Weights of a small transformer language model.
Size: 13 layers, width 768, 6 heads of 128, MLP 2688 tanh GELU, vocabulary 8396.
MLP neurons of a small language model. Each row is named by its layer, matrix (up: input weights) and neuron, and shows model dimensions 272-399. Each number is 50 + 10 x the weight over its row's rms, rounded and kept within 0 to 99.
Before each neuron's rows, "fires in" lists the words (lower case) most often at its 100 highest values on Wikipedia text that the model never trained on.

fires in: "to", "up", "moved", "passes", "lost"
L2.up2533:48 29 44 54 51 51 67 57 69 54 59 43 63 27 37 64 44 60 48 31 52 58 51 48 37 41 52 47 48 61 48 41 37 43 48 57 44 47 32 53 41 39 68 43 48 34 49 44 62 43 31 41 56 43 64 53 46 53 55 67 31 62 55 55 45 47 42 46 49 54 38 38 28 43 51 67 46 40 28 41 58 62 49 44 50 61 61 64 56 57 70 32 52 41 42 49 42 54 57 57 46 56 57 61 50 29 47 55 46 48 74 63 54 40 18 40 49 66 41 42 52 41 53 44 50 36 55 62

fires in: "it"
L2.up2102:58 54 58 35 64 41 37 65 42 55 58 57 54 41 41 49 46 39 59 54 49 20 49 44 43 23 48 50 52 48 37 42 52 46 55 57 55 42 37 56 60 48 40 43 30 45 64 42 46 36 43 59 45 47 60 65 54 49 50 62 53 64 37 54 55 53 46 46 48 35 39 60 65 43 41 59 54 50 56 59 61 49 32 63 23 44 53 36 48 46 44 52 39 69 45 61 42 44 47 47 60 56 44 43 47 48 54 49 73 50 56 55 33 48 58 49 42 70 43 45 35 84 49 45 53 46 44 47

fires in: "and", "who", "bacteriologist", "aerospace", "that"
L2.up1544:39 53 44 45 64 33 56 38 65 50 39 56 63 49 49 64 45 50 42 53 58 54 53 58 58 57 55 40 57 46 63 29 48 59 63 50 44 37 47 67 64 52 49 61 58 42 43 46 47 74 45 56 47 38 33 34 31 50 39 63 39 75 55 46 54 46 63 66 72 39 41 41 44 53 57 53 57 56 54 51 74 60 42 49 44 31 42 48 60 45 61 53 43 61 61 68 52 47 56 39 39 55 52 52 46 42 33 39 52 56 61 55 52 52 41 34 56 59 54 43 51 44 63 53 54 34 64 50

fires in: "most", "national", "best", "total", "final", "unique"
L2.up191:53 53 59 64 35 51 38 54 46 56 65 51 44 54 62 45 53 45 47 56 44 59 45 48 45 45 48 49 32 36 50 47 36 51 50 72 51 44 66 45 62 47 49 62 47 57 39 54 35 48 66 44 42 50 30 39 49 39 57 54 60 51 42 69 42 41 46 58 57 57 71 63 37 44 52 47 59 71 36 47 43 39 61 46 45 43 49 51 50 37 53 58 42 50 45 56 58 34 44 62 36 65 43 46 43 54 40 59 57 41 36 46 46 66 32 32 44 48 46 48 52 49 56 62 57 63 49 66

fires in: "released", "built", "written", "made", "constructed", "launched"
L2.up753:65 53 69 48 32 34 45 50 52 24 44 53 56 58 45 55 56 43 45 41 54 59 57 31 33 37 49 57 56 66 59 55 50 54 45 43 42 48 57 55 51 48 50 40 43 39 47 46 49 49 49 66 56 63 61 49 51 57 43 50 51 47 54 50 65 52 30 58 58 47 58 53 66 18 69 40 36 78 52 48 54 55 38 47 63 55 59 43 64 40 45 28 59 50 48 40 37 55 24 37 18 47 59 51 48 48 24 40 67 52 74 50 33 48 28 53 57 53 36 56 40 59 44 52 43 54 44 72

fires in: "years", "war", "career", "place", "position", "period"
L2.up2573:55 58 44 44 66 37 58 60 58 52 48 47 51 57 52 34 50 51 54 55 54 42 62 52 34 48 43 40 55 61 52 65 54 56 50 50 60 66 42 39 52 57 28 46 47 49 53 53 54 53 39 61 52 62 48 61 71 44 46 65 66 48 54 51 69 64 68 41 54 53 45 56 52 55 59 51 58 40 31 47 44 58 43 40 39 49 78 42 43 46 46 62 72 66 57 31 40 36 46 50 67 37 50 26 48 49 51 37 30 51 46 44 60 33 58 55 55 45 51 41 42 50 54 50 55 53 68 56

fires in: "very", "died", "most", "still", "santa", "ended"
L2.up1128:41 48 54 66 42 43 48 59 46 57 51 38 60 56 49 41 36 35 41 51 71 61 47 48 40 38 59 56 46 40 62 36 24 43 34 49 43 44 61 75 50 56 45 36 29 36 56 50 59 41 41 55 36 41 45 36 67 27 61 73 51 48 51 38 49 61 57 43 41 39 60 39 55 63 62 59 41 68 66 42 48 57 50 55 61 43 56 49 36 30 62 44 63 59 45 36 24 51 42 34 50 53 43 39 47 58 45 40 60 54 53 46 31 56 62 57 17 56 46 36 55 51 52 52 52 58 53 69

fires in: "red", "white", "black", "blue", "left"
L2.up174:44 51 51 45 52 53 40 48 39 51 59 52 57 58 39 52 36 47 46 33 43 41 32 57 60 50 49 41 37 48 55 41 38 29 61 33 28 55 52 71 58 51 55 58 55 58 51 50 37 61 55 53 57 50 56 65 55 57 56 36 60 57 52 65 52 53 56 38 66 53 44 39 49 63 53 65 66 46 46 54 56 56 21 41 30 42 45 57 59 25 63 44 63 66 50 60 67 39 50 40 36 39 54 49 40 48 62 61 32 58 62 49 66 59 53 60 56 52 54 47 56 50 48 55 60 58 50 43

fires in: "30", "28", "34", "32", "29"
L2.up2406:29 60 52 25 40 48 63 64 61 31 43 63 51 46 34 34 34 56 64 51 56 39 48 46 45 44 25 63 42 56 55 57 50 69 35 41 49 48 47 58 53 41 33 52 52 55 46 41 35 48 36 42 62 32 62 55 55 52 54 60 60 59 49 40 41 56 66 56 43 45 58 46 51 44 55 58 63 49 43 46 47 35 66 42 45 53 44 49 42 32 34 70 53 44 49 43 56 49 40 49 40 42 53 59 50 47 54 33 53 52 54 42 46 49 58 49 49 48 41 76 57 49 35 50 40 52 48 54

fires in: "and", "which", "with", "that"
L2.up1055:45 38 31 62 27 59 56 37 37 59 46 46 52 50 32 51 52 64 31 41 61 60 41 36 43 52 50 39 53 55 40 63 65 59 55 33 45 52 48 65 41 38 56 41 59 52 27 68 72 43 46 62 49 48 60 31 46 49 46 33 53 57 54 63 33 58 43 43 49 45 55 45 28 59 44 63 49 23 43 52 49 50 45 54 42 51 45 51 48 49 60 53 48 49 52 74 45 67 54 49 36 57 54 49 42 47 61 45 48 36 35 50 51 70 50 49 53 54 57 50 50 42 52 48 57 37 56 49

fires in: "5"
L2.up2671:31 43 54 42 50 51 66 62 29 34 68 48 38 58 47 62 42 58 35 51 38 65 43 51 41 53 46 42 35 40 22 42 38 68 37 48 48 50 31 43 46 59 54 47 42 42 38 28 53 61 61 66 46 48 58 49 57 42 44 44 58 55 47 53 52 62 45 56 50 47 66 41 51 46 45 64 52 66 46 39 53 39 48 58 37 65 47 39 50 24 51 40 52 39 40 47 44 42 32 52 54 38 47 59 45 32 28 48 47 39 48 61 50 58 45 67 52 60 46 56 54 39 60 40 62 59 66 68